config = dict(
    num_hidden_layers=12,
    hidden_size=256,
    num_attention_heads=4,
    num_key_value_heads=2,
    head_dim=64,
    intermediate_size=704,
    vocab_size=1265,
    hidden_act='swiglu',
    norm='rmsnorm',
    norm_place='out',
    norm_eps=1e-05,
    positions='rope',
    rope_theta=10000.0,
    rope_fraction=1.0,
    qk_norm=True,
    attn_scale=0.125,
    bias='none',
    tie_word_embeddings=False,
    parallel_block=False,
    init='trunc',
    init_std_qkv=0.0183,
    init_std_o=0.00374,
    init_std_up=0.0183,
    init_std_down=0.00226,
    optimizer='cautious_adamw',
    learning_rate=0.00124,
    lr_mult_up=0.798,
    beta1=0.95,
    beta2=0.98,
    lr_head=0.0033,
    warmup_steps=358,
    schedule='cos',
    final_lr_fraction=0.1,
    batch_tokens=16384,
    max_seq_len=384,
    doc_mask=True,
    train_tokens=187700000,
    max_steps=11457,
    dataset='wikipedia_en',
)
MLP neurons of a small language model. Each row is named by its layer, matrix (gate and up: input weights) and neuron, and shows model dimensions 128-255. Each number is 128 + 24 x the weight over its row's rms, rounded and kept within 0 to 255. Numbers have three digits each. A neuron's up and down rows have the sign that makes its largest values positive.
A block is one neuron, or neurons of one layer that tend to fire together. After each block is what it responds to, as a language model described it from the Wikipedia text at the highest values.

L9.gate9:114133105137099158120145130141106166094091135121155133082131138129141167133141106122142102118144143145145113104117149082122134125139111159084128106123184115171157174095109104081117096118141113120132131121159110161142115123147135143190138162091145126177063100126125150114157076094130158123135127131142095122135107119147130102122097112154069112137113117153165118113125115149139164092134
L9.up9:096161156102077102149116136116099142110144135095117133117178179106071113129130097157153136130160143103148133124111119150128094080129127112152120148133136101108127131128141139150149118153130158157128088138144175144124121162141138140132103126117145141114102108144119169104104139148141064135166167137137097125105105126095115162122110121146158124078183113105101103142085156091131159124192
L9.gate18:147125144135054091144117125111084126150133111113166134116148130099108122164139123100169114136166097084161161158121101126104128132153143129100127123116133124148118129103121124128129166128183119120125108113175132134109146144099139130134139093086155150132100121108139151115108168135135137094081170123162134137145155122113153126128120104142185162129157090134104136142125125074163191078162
L9.up18:144098148131098129119132108110078142158129116158169134109118131140144131156135114114157106143151117094107138142180105101109117148139085156118131120103122121108107116115110152091139131131172140135122125114126172159136187116098121140125106126084190114136109100130172146107081134128120134140097181097168163130134175131132120127113085081125145129122139086099156110145113124100153176101133
L9.gate381:092116135125125126130135094137137138129133103101124130132173140089147146177135137131135119147104147148118099148153112110120154152144126120107097157094168139095118108104143162100109133158145160157106115114067146128096099081111140142097112158096158141142117097136161159146113118116162136167117144124151147124116117104133108139136136107165121121076170146156113143056108130084142164126099
L9.up381:147135137145109161146098185097130150166131121093099095112139147114171135143139092106131105157115170139137117138132132109159093148123155127101112156093152151078112109125131157132142129140119157132091084096114132144100104073137110177136083154126180170142101115141138156154103148104098163167097118149140161119131125120118115132119117106124136123097147137151113162089149161093134160094103
L9.gate405:147104120132085169163097091153120131138128114155125124119152150176112119167113103137121138141130116131096149130127166125169135129096092097111093142075141130126124135107187163108110103140167130126133097112123133158102110106120149105112102141103148158131091140137123109145111151079141145147106143097158127118131166125167143119177151096124148103079112150148128094138106115111163165141144
L9.up405:082129150121112128151141123120112144108153118172151144112147159096112106117169121103092162131131146091186147126106094146102186119141152149104126133186106146132153105119122105125136121153140155144128132133094132110119145144142141143129127107087140118131112132146132170149141135138140180147119169118169144110106140153140088105141111095132144155129150090081108116080149125152127143133109
L9.gate471:133091109136075135162133111152100112148096122151102148128161123149134147143115137128114145157118106119143143167173130114097123136113109132148128115138123148155121118123125118127141100153136140158116184092148142178101137078157129167130121143068124139140123132096133170114078123147117103128090134168119103129129153143162126103140141064164161121094156081140135117108104099156138126156120
L9.up471:126142151166115139139143152139141155132103104109158068092123130171117148146142139103150112150188139108080144136104113077143127141120143111120087156125154139102084135106135119146133092108130136143115163121137093135135113113145127131108126114128088162093094090117136158144146109116119115132133147156092169116203162153158143125111091125128100124128149130141142158161119157131092140095147
L9.gate584:136104117147108146090148102116098134155099156160177148122142122106109155121113130116128124145144108153120067112106148075109126112117139131110107083144130124146097126113137137128138123151143138122143107164096103129124092164161125123126148121106156131091150082155129169105088107113133164132086180142120120097143149147159117102133139127136118136156131088151123121091100128053189109116184
L9.up584:139133162125103169147122170152111126081152106124135116131112130117099156128102121155148086092144105127111152129106085094133148116123133139151096174124141078101126153085171141083134126111110167151126111115094129143123129106101135086089149171126128147156109119131147112127138134095139114143137164098136113146125135135102140116126162100113122123111124125146144137113120114131122145123159
L9.gate616:125093184116130151161145115107131137141165116112134098152106167158100156127115132099151109124129107142139192146107125095142150093138114155106147101118172095113112129112134135094152144137139144139162160136114130132089124116121167138110105110079097164139088130146170126140117143122128152114118164098122128119094114124156158093128166090131159125099113156149086123074146119110133178158161
L9.up616:163140177124152146138174160118158124122150118105171080052168124116122168141109109129136160146157077156109148153112135118157117143117134157097117175166151138098151151124101111146136080151140117145113147123125117138151122112150120118137111122116087127126107132149140165101132166087095196157131143111130141081115110094138133160124142125139094138101126143154112158119114130111176140131137
L9.gate646:046103136158127101107119113121133135125151117159173103142092115076077166125129150131104094108159132139124118152098124119115158119145109163124152154174115112084195140090182159090128122125143142168126130134110162126111096115129144144117114148087170133131131128145150161139103145102176119128143163093155087125070116141121096109116139099161099133129149132148102130107068145144101151164134
L9.up646:129091120121136142093134128130150129123132127169146106148142164122104163120139123127153121086171143135156088126106127102160124070147158127136140142202119142100145173109129164127138124099127163144138111123075176136146095153160136182092096112118164137143176125153112173169151145085139101138135120145128119110093100154116072120108127139123123146140113118162116106102129133143118122139161
Section and title openers. Tokens opening a new unit of text: == or === heading markers after a paragraph or table break, and opening quotes before titles or terms, e.g. " Bad Guy.

L3.gate375:119130123152117122154157112189117120164095127123105086196128088113147086163167144150093130130116128127127131139149118130143159114125112119101139144136104128151146156130182192117138104114097152104142100148069140126110121150141160116141124113113109137098111106144129139163126110067131123138140170125136104170124151137162136136142158129095101107103123167121094117071111129131120117123059
L3.up375:150125102104141124150125138061105133184119145107121159146139126108122150135134126140119164172111150101162139142149109129117062120070161183123110168142131095129130140125130120112135127157150152126113165159110143128116095118127137150080114161140088145138137113085143174125115114127148110131139143129126123155146127134147127103160095100148168130186135111110179095097108136074152113136151
L3.gate657:087130149134108113168148116144110133141118155102123130129145099121114124130130118127118127101111131105079136199151082118081140167136116151118097128149096122146136138172148093078156162135179132125121126115111137125101094124140121130085132142127106113074102140126170145092127134147153149130101155128114077132180131128118141111113126121093100109141158166158124116115103179085138140108161
L3.up657:136108116158092111132147126158141141156099130112142139147137077163126138190129116101092124140088130150112113135117190132123101132100113094177109107116112053133133119131130154115135116122135135077110173113117086099101186127107130124090137123090114177190164102113151140137141134066087114118146148155133104154124160116157136127149150127121146112129124105132138099112116125132105124146101
Year final digit. The last digit of four-digit years, split off as its own token, in dates, lifespans and ranges such as 194'3', 1801 to 182'5', 199'5'.

L7.gate1:160125120143116113153135086173122121146110136103095099139089139135140142153122122112158092099139130127125134176090135087119142166145129116098140119133138122125172102106162110137126151147145183119131119154150125108126107134157128139164099133113141149201155152141137132121128115131136112124131134108124106066157135105148148127157127129130125098111145099093105168104135136128114127152112
L7.up1:179133139169094164120117124146129152177108129153070116144106156117122148152100131125155079076159144110095104175096153104163135142155136158110142132129161114114150146109125107117149127135077145124133123146153118156161095108172126148153151135148143126135168144128121139105108167114115120108121142162139121122183147167115122099141139108119127090109138109126139124133139135118108133127150
L7.gate165:160107122159111120147094124111096154149108117105077113119100139109145127148097087129082118129160141125145093145144173084120099130090130117117133115137153110134187103135189162110143103137140138107124165132159140135141109122115126140152124172080125118160122137136128106088126093162139124122133139091117121108153103119190128100142157155136127128150112128141129118092120155162164126109076
L7.up165:162115085148120120142068130151098129167130104097132138117123168087136082124135048116125160123117096121151077147125180115126121129143125102116124120145119136146133082135170127108134112086150118082105160140119096119108111134159141104135125108147140141144111110163138095145100111186133125104156124058135107111105151114088145118128121145120113140137137104131118151134136146147152130122093
L7.gate450:144137139171123120132116089147152147138097114097117066107085131086110103153145137134118147131130130107117123160115182107124141123133128140130108131144132147103187088129140130109149111138134165125097138149138107124138122080159118115152093114114126158082105092131162154123106122132179100135112149115136128156173134110179147112126148118119107099132090136097098140113096167147140131159134
L7.up450:150126143110123147120131101145140131117120162133102156136119130140138127138143132164137089099114155096105116079110136096186101073096121183151128112124128140120126124097138116104156097138094141143096065100135078131147154101117143134143152144148124132145088069051142140141150119157187102114154131115077131101143111127131116149152108124098104113149059147133101103096110119104124113160142
L7.gate583:151110102130112121143125100133119153149118108170139134094105118083131129138118081134129151150127125098118102126142185088101127157089111105138128105168129141131139117094168132157136125147131143158089132136093128102138091125110105139144124145104145143175099108137126131112179077153147110159112146100118084083134072112153143089137139126121128114112108117150110134104068163131137126176135
L7.up583:146107108096140122128110134098107129156154122148160132113113109107142117124118077107124166172104065119102189126112151149115143151090117115118095111169081140115094148122120149137129139147145162086095125136117131097099124120119116123123145115124115178148095124163144106130133102173143112163125143067166097123112113138125132118119133129116113137141104129102137176137093178156168138161113
Wiki markup line starts. First token on a new line in wiki-style markup, mostly section-heading == or ===, plus list dashes, table pipes and digits in table cells.

L9.gate134:105122143173156125122143118127142135171125163100166169125160115197118128152098148111137158126123172105056171156146177096097115151123153169113146130133131124134144094109114146136145112141118084133125129139132077133099130108155141121125136143075137178105153119166142153112180142162139134112144101149194115149124110138136119147098142096134143125113137096119160126139102131118181182134118
L9.up134:145114137099122178159150109111142114087158117160155132118092142114079130112138125128104095127115112173149132137069167090147122147160120162114130094132120159134169130125097161128153104130146119154119104116121107133163138122131126120130113106122154139213092135149147123140153168100081142105094141107142106141168133127116094129124088156153115141117109093145135110107124128115119128155131
L9.gate198:151122140159102115131119123158140140174133116143119129181176118111107172168089136136108086138111120059078106146139118096135147158136123114119108159129104102171111127105159143133095138139128147115087165135131095124146152153122161081135145131116137188080140129119139184168087142095085131113132153145136109120114142140133155136149149154134109099143132086101156119148126108132096155112149
L9.up198:129125111127145144152138149105156158129125105172141142136179112107133140140129177103109118113148143138138133137120149117141140115149134148116129146191115070106143144140118135130130114134131130148105119149114097122111166132143172085140153122081161194143168139132132157176138167104094119150138149125140083118130162163114093146175078157128166116171144136138127153134124146140092118130155
L9.gate238:126150149159100093160135092166114189137114137126162113130114128145106143158125135146129105130100122114166157154104111113131142120140100099093116124156141082123157131119150162108131161156136146168079116134144124113128130146133140113128161140086138157099130154099116135123118167133131152126120139056124108123087123127132091130116138093154183115146123172103117133124111176115147163147114
L9.up238:137130114084127138115170175122161125122134127112124104132104148126090147118114100163139112147104126123146092097128093159166131127123120078116128172152097148135105171133100159097150181163108169112097081138133152136117153143091127118115127161098143134068162172167087118122103166146112126141121108117106110139099108133111106138142114123102167159112098157141113131149146141158126099115079
L9.gate348:121118113125123138122104127137150121161158121152124142106124081077115118119118123158119130165132142106122111149108139117130109129124126215102145114160154116162146107050119133090089159150147147136098114107112107080136098099122167106100142111138129142107118127143123101151112173099101162136165124089146089145133138127117131137134135100160148116148145112099117110076083138122113130098123
L9.up348:117125088120138142149139157128171132170177112134113089169168133094144066087126092166119142147121111146132131143101142151141140148146154171122102130107110153173127100090101122088097181158163147116126120098102108116179107128090146136126113110137128150125144109144104106127079190141093143137094137115158118134122126130139118117168098155129136144140083134107113128067110102128145126095152
L9.gate518:116112113132146162144122122087135159140091134087099144111155143143102135166133137110163150159118093127109125091110142129118104176190181179093143100113106131101103119122133107152123143076140131144146118136140088093138147169083105148102120104136139157124119106148170146136098142109123141131130155127141133104120146135172121097120147119138163148145142142132111093080106141091115154129117
L9.up518:150107135121135118130129170132098159200112154131113133126148123142157105121123121112112133145108127127153139134087136114133128149120098106153119123126104151127087136104095140116140128108150097138113129128097129103144160070113150063125170128142144160133146131100130078105108149153111100114117108101120157118146118098107133108169121127137162157127146169153114077115151109093102162116127
L9.gate533:125147166168118147153125116149125138178119082189184147145112081141109108158134121121079116134116136095119151126159160161069148115113128206122173123175125085138131120119147132144108142145122137126126131113133106114117126114137162092162143124096090177143101101118152142122133163122131117143158146110167085122099114101128141121130112101138127109139158127117139077123088124146108148148095
L9.up533:160181132109139121125123151118144143157141095145104119110146116134157119137139126133103122168107113144130156111153126132117130121083152159076144131209110144144107148109097133122130127126117118088121094131157148164124162121128114124118116105104113147111116161126118143079103133182125096120127089155131141139133136108108107147108090130102129139126131131140136105207177118175120144103103
L9.gate585:129123122122111134195135102126133150139128130143166114159057123124124128143139119117133125100112122143108111196132103140091116134155101199124106113111110071163157149113172134112107104155143147177121122100104082092095089120137152183128104114130126150137120139128160109155129170083122145119120146117115118122143120136138149122128104136159148092155152151149137103086110155130137117156126
L9.up585:127136103139095123164104130112117141130150140123148091176119122142121126154144157090090110133093135108119122173144114116127116141104179205118083144147130109152141129109207098117110142126121187104119103100101103127117071112158177170142120081154117141132154125088090094151144142156101122117126136147108153122170140118145139126125108148117141151164118135173119126125177177109072124119145
L9.gate602:096105088130095116134100111115114127084119154147171129106144117114146105126111114098113103166152119132131113134086159125096129113109116165141100154129131055088175137144142120133148114138146122153097163129106098122148122142137137075095174186131144097164091142129149091093094074109094126126127116109147120139115137094101100123142129161163107143128173114117124123113105160132148135109154
L9.up602:102118082102099098122083155100099068104154144161178153096132114113121099174114118094134118131105146118111114111106126123125115140141117169138111166158126087067176134140126116134145130137129121143089147105117111137126111134135130109097125156189116097139105156135127104101115100128097141099134095132181119144121141108089119167136146138133128162125169112131116168150116133126148110119167
Clause-opener boundary. Last token of a sentence-opening date phrase, adverbial clause or section heading, just before the main text: the comma in "On December 1,", the last digit in "In 1996", the closing "==" in "==Products==".

L3.gate238:089099092085103077115106165125098133109119131126106132125127126125137073117106112147129120105128178103130174119141129151092126116134124106107131148110141127150144144186129111125097129167156116120106117081105120133048140142096109107135123158121149097143136122171124069097137129085132152126144121117145102118142134146138081116158124123130174124115173134099120158132169161081131144173124
L3.up238:079104126108123120113142134120115093122075180103106134116150120106110088110108136107126170114131138157126090155124119141112148123193137115082130158063116180101131081143104123142123111109126141154093159107124101120127140116128093107168120146160115124168148112153120111079129147143087127126162139099148111158088111141123109135129154077122142102139141178080090090124128110147106171163118
L3.gate400:141132115079096098148100117136126123124121147123124104143125153125144147185089085145139121143125122157119107150127116143142094119138104110162082156110111156111119129150154139112079134192131132138136128136128140129069108092114123105171111150105079119096100125157122133151113158089126120114100152105138131166093112175133143125123163114114145115087162186112144141154136174118145140160150
L3.up400:148135098158157141158156137130148123142150119180139140127149144159147128081112125115116136168136139133173128088131110141120159107107094189133108112141115133098148118094105125140122096137118111100130140136145132096140106161116137148134118172093080137124109169145124127125150101106133123139144123122133167144126136128155149121147129118102113127139133145088170066092147077151113106147168
Word-opening syllable fragments. Short syllable pieces, mostly al/Al (also im, or, acc, Col), that open or split a longer word, as in Malayalam, Almaty, although.

L7.gate20:137085172160142115153094111168110156138131127113129144098120126102113098126121106135148152081093144096149145148152121101097116121142108114142114087140146110185131112174195124121123147088178139145113115131125126103103103167112149141129168108118169159099147112110159128145118124139132143097108154099150120104103148091148130061102122120166110138132138118144117123092110128120093146124133
L7.up20:133100178125153105117094116138106123158152156140139160109136108121096112111111104137171149083087131100155121153142120129113117108140139099139125076129108132139131095190142101109110139101188135114114112113155130126129141155130162135127169140123146166113166116108143080151095112158120152087128128094149119109132138112133124073095110123119105133177110111132136134116105161172133133120168
L7.gate159:136096163106162118138084121147109139173127133163147134107085147087132067121106104129135138141123126138149152150125129156163123130148065116129104071122170112167130142127163139119111167137162139159134134121103149092139134166117146140152148140057119144127129101109128139151196112133121163060154177128157150096112148121164119101126142115160106115088122140121136100149143150106101151149119
L7.up159:135082123088133153111098134130130120146124138161141153124104187102129117087132128125155146164172137161136120137109110161153138112197083124141075093117129121139141152129143142121124159113148147119134141116108161106129147137128155125125169116056119125151160145121134131148179150132109134076114152124133141133132170148164118114133097133124096108108159138125137112160164123090121136146141
L7.gate393:110129142163134098150089100142128092125130152134129133110147158160134094141121134114106151175117135122097131169079173132074135123102109127106132172144160130164182102089137119117102143154144158120118123145171132134118100116169127157147179134113145109128109135163160108111112094144186098134127137106163090134131106110168134098137142153122162112160146134120109103083116158157125108120124
L7.up393:125127164157151137141130101116166098116103163115130087104150161173140141128130137117123150158115132139107127137086158127085128128091137106125125151133173154157175115105128113122099119146137143093120123112175124143129090107170101140147163143145128099136088121138127125104108096163169121145143121115121111132112140134136084113106135155113158131175119084083113095120117139166125114105132
L7.gate623:084128136163149104167090110129164134156138131124131095097105157136155072134090130136126181128123146115140149115146154135141134149141108126137094082142146136144177096159184109124110176136146142139150114143105153089117120104114144194156100101086152129147140118142129138151148185150136114105122149095173104119072120131139135104152120119112105129114123112168061135119133167136057128124123
L7.up623:103154142163163131137125123146167081130148135123141088116146197115154068106131101163177149131139131146099138144113154127131115138158126096103117109107143139161166097142190093102116104102158142135170129145106131129154127148171175155131146131092125132133139137127129133149092143107106136063151159094176133136133122130137137139166122156104104158133133117112114091167123136158116156122139
Word-initial "Ch" piece. The opening "Ch" piece of capitalized words and names, often after a table bar or in lists, e.g. China, Christmas, Championship; weaker for other opening fragments (Dec, Ar, Mac).

L7.gate110:111089131119110153132126124080101075126129134099104130167137112152132095145097102099117105105118118101062113130128156140116115128119109172142105082118096113154142131122134127140182161143172110153109099148167073145074116125129123097104128155122086148107124127145113121089137134134107157120116146098142130115109139098065118126117116133141177145148146136122101152114121151106133124131105
L7.up110:126129116126135130130166136134119159130167125131111126148131090130125111116146123148121120134156116104127071115156145178124113131107142109111115145121134140151118108124120140131139103096137114118136121086138097139135084157149128122110131144116093143075152122090132106151106161108062168114088121124133110106110145115082082147143124114097179142158142107120143139138118146102122183124155
L7.gate247:161132117131206118130129103112117092149127172085141097141117096113137093111119151122122098125151107126130161141193125143132144161166123128136110066117119110145136144082137172138160127107121112142158116118131140123145104101122140122105166155120116183141137142141130130121127129073123170150066119134166116133107117129098136148096109098136152111121152159105090108117126090145084136137111
L7.up247:163113183103190150124093130122141095146150177128131118128108119100131100160076127091144130136122114136091156145140120155147183139162090080121116076130149128168114127126115124112159106141150130123134136146147114151109125120122124120045158140124109136114121110180143094148130134123122119137120104117137157112098124111085084122136137189151067121090091120084112159115105126146125123140135
L7.gate257:123134078164159082131102104149120138121129164108133138148140087140116108144118121106134105137081146103086142170164099131104102156127111132117111118124133112178126086093159130131159118123157162134118135143135125131095143125129151125075144138104103176111141096117156180089135132107131114065123127099155125117095147121128153114137157125159171112156138144139091121102105093127135141181099
L7.up257:104102145132146126142144104151127081102150085104157108077085162107145141122118098123100104099133096130149131124110142095105162114147098125130161120168115100078153148156136108120108160129134117120166155146133113087110111107119140121151090119121167091160097135142142077144157130174175122176149107098107110144126071146141143117131134120127107097086085169124154129112093178152116128122109
L7.gate475:104112147135114147154146135142153097165091157165145129137127108094159091109127115136137136145143123088131174119138096118114104115156103122138136124110105140165143131103123111117100164114155056151132135096127098119116129096140143111137123158139175119076151116156138123089105162099115151136088121130104098165087108133069185106122148128170162105090173137149106151098112153133087086134116
L7.up475:151144102157106155138153103091147145139090185143128096133133111153141090139135146132118124154157135152162084145119119174119152126128121094120148081149113143137130104104095062135158081103154140128083081136130143142103138102148179135109136138135083146137127129151133130124166110098116106150146137116110142160125124127120108102131119160121109118152119127135100062121113073152100145110142
Comma after sentence-opening dates. Commas ending a sentence-initial date or introductory phrase, mostly after the day number, as in "On November 9, 2023", "In February 1980,", "In response,".

L3.gate269:142151109123115120160140134110121171170130146085123126113147108139121132115105118113112108149107129166109143106115109149120142114090130128131111133165141129116184138134127133091125107161140133121125134103083105115109131110135110144102162130084127114143096088134146168134142155111098138115095192137153157132136151121095103143169155071113149103120149116099161100096116190085147134136102
L3.up269:092123127101095134106102129114144108179115139170125137138123131135080155103128161141134153113160113130105147109127135096120141135124097072123149093165123133151142124086145123112131162120157134119142113102111134113112154094100129108152114126141152123119098075158119098166180113166133142139119142127110128053141096106173116097100112115107153126139132085094122134125139142143143119099153
L3.gate506:107100085109131116117139121121140139139129079119111122115093147087127080141123124132099154115124108136146131140147098117118089132136070130108101165142079130121118151123128145130113115130173117100104119122123137123126096104109081113140114100113087142094157127142142128116107134145095149145134135086134119092108148102135122127139103137166132138122123137144111151098111136113130118101098
L3.up506:087143151136071130172113136135107121152123082109133140132140123146115133147125092158113178129110096090105122157143117123126123110126162110095148149142121086167103100155161126120114165140092157073161117128139136088120145111160127177147121139147099121135157154154126168112101154127123131130103126130107126130132181101143132134157131143110119141127131105118127117150083166146165190120068
Wiki section and row starts. Opening == or === of a new section heading after a blank line, as in ==Episodes== and ===Europe===, plus leading | starting a new table row.

L9.gate73:141109161131169135102121096125131126167135157083150153133133135127111128152079152115119122103104120110138137119150138147110114124124123115099077137120157123133142112109112107129135155133109118174090117106149141106111116086126121085132149155087134138152167146065145092064150152125131119087107134070131086165137112118120107130147142064146131098132108137084092106108097122119108184143116
L9.up73:116121114097168138102132128108134090124152140096129155143149163100091134094091111127117098107100123165134139105117093140136123112135191131090098124119086136157114136143102132115113156099093125121147108077150175116117109123118132133151121155103115144197152125110119090077130140117115108078136129113135103145146114151112129138127171109097131131150111132102100097136103128143125181120111
L9.gate156:139111119169151169108111128138128147117120123110164114091107131168130154139094167128160127117126109103160129131095104142115083142074102134124135125099180150134167114119146129120143134134165176125155120116139140190126089133115113145124155176084074118131084136127148130131115121162139105104131143150117151139133100126133137111162128129161156077115132129091134106172126129086165138134125
L9.up156:176090080145116138152122116105132106148142159082138126104105112127164151117144126109130112138144084122137158123190140114138102133115123155138132134142120145106158110164107123182149178131136102108114147123112120145136135059122126123140131105135064146126131121095093111102100153118114157167128118137080115121137116142128127166121103090099078139115136165129107136124110131158157079117119
L9.gate308:086136082119110107105123103167117163105149151173129094128104159140092104100066170119084131115141150123103082172105132138100105116123132109145155108141140119124133071144112108125125134150138135112143116128098162160072124176137143133127141137111106106153141094156126109156154142149124119108131121123185077131096087152138091105144155140138091103114137082122126105155116088151136141132113
L9.up308:093113137111109073122116120171099114105182137150116085132149165112102108146130156127136135139116146107172100137114111114158109098139107142109146173110118094113108145157142146109097122163105180110128123146108197159131089149154133115109154182083137093095153168129129115164106123096118112094115113101160106156087153135128098116172121108121088152093153126135100115118103124131131134117173
L9.gate343:100121139120099100171120120131114137145110107115146134114124158128109145108140127126169142157108173104112133118132104146119164116173056130151182116085131111157155147125165125138134158171184127146128129124135132134093134103119120136121140145133117177123113102104136117125081114137142108102122140110086134144118124177152141135149170135140168109134109137103091133128115144074101142136155
L9.up343:158117111114119162159067124120092161132114120167122172111103127101143138111129125141123095138142114133154105139112129129085142122130099145163133115143108133090127149124112181120130131147115092133133131151124141113118128095131133102140138124107066058138152161118117080162118130146110150175132110171088120167116134123161107102148127080182137126137152137116155157150149124151104128121128
L9.gate485:126151127170147093160122140144095112170122134153085127089152108142153150145149119122125124170105119140095094112078118129104105171093111132115094138124157133124127092145135150122125143147126101161081131152150122113103140100128136112161129115127071146139105137071136119121116062138126134119118158089131108204129107118126124150125168073137129103126136110176114135164085138179125107123094
L9.up485:108126169112125077114072107126121096114135081160109119104090141087152122149153131147151111145159109144109142126118120193142108142145091080105127145130163137132122107111072118181087139115120143147155147137135163134136112152139089132161131137137121111128151148115107136103139129154162128104149141162155152145109147123110097116127155116139114114091139123138144169186117099147100095140103
L9.gate528:092124120144161071122157131128125185129098139124129117094087098135139119144110120108143122125082144127130117098146115105099105131058093104123099126104152137157118134110104134082119162117159121148157156139085148116166099130136107129138171132087103117145160141108123106121129180121166121106107122105178152142121117146134093138175144138137146141084109114096128108115111128106170117117134
L9.up528:127131123132158123132133146161122134143156089112074078165078147140149100120123078102117110157084124130141179110117110166085151114121094093092122118152127124124162099101131133067119158163089145127136113112136110137077149116147155109119145093106106120107138098118119131130110141129129147092147135115164144169160103120172102135155144061127154128115129103117083136132136156121147114139136
L9.gate571:117126174170168128127112110143116157167080162122153111132124114180145161144098152107169145195147146130108149145105145109146141144151112133115156080113143148120164102129093129131147124129148119155124117156141146124121136104135128145158158138143086103141142118116115117142135161147129149075091149108154104178142080119128135139138148100135144058148155141138092103130139136142122159125098
L9.up571:168129104159122176130101137140080119163101144107141173135115143134106136102072100128131113160121132100149140140139144091113078094140134199118168130150148151129130090179091141114179133149163151128099118111152152128135091097170120105143162144143082078140130148140139073147147141143121110115134116124124084154135081146102140175098126105131118113161139105086120120179170161145135148141154
L9.gate632:158119134129128103113112100114114142138126142129145121154163145101147094183091104100120164146080136105136129122135134162112129130139125104099088156101108124140127135103124135078076123122166148145141127129099078097101152150119150124144110144121091161122154126138153120111125138117136136097113152081156108108140099102159098158153131143132160132118091137124121120126069126098137154167142
L9.up632:119138113109093134131114106087164147096097152116127116164133131120145069139126088121117158149113129120144080104162102147091119110105105095139094170115102126139112161103130131102088097140151147122069119092092098118139148121127116116122114134143084162126131128126146108113107130145131128136114143087130100117142130109094090166150172162126153150113110139131143125128105131135106148142134
Word-initial N fragment. Single-letter or short word-start pieces, mainly capital N opening acronyms or names in tables and lists (NCAA, NBA, Norfolk), plus al- (along, always).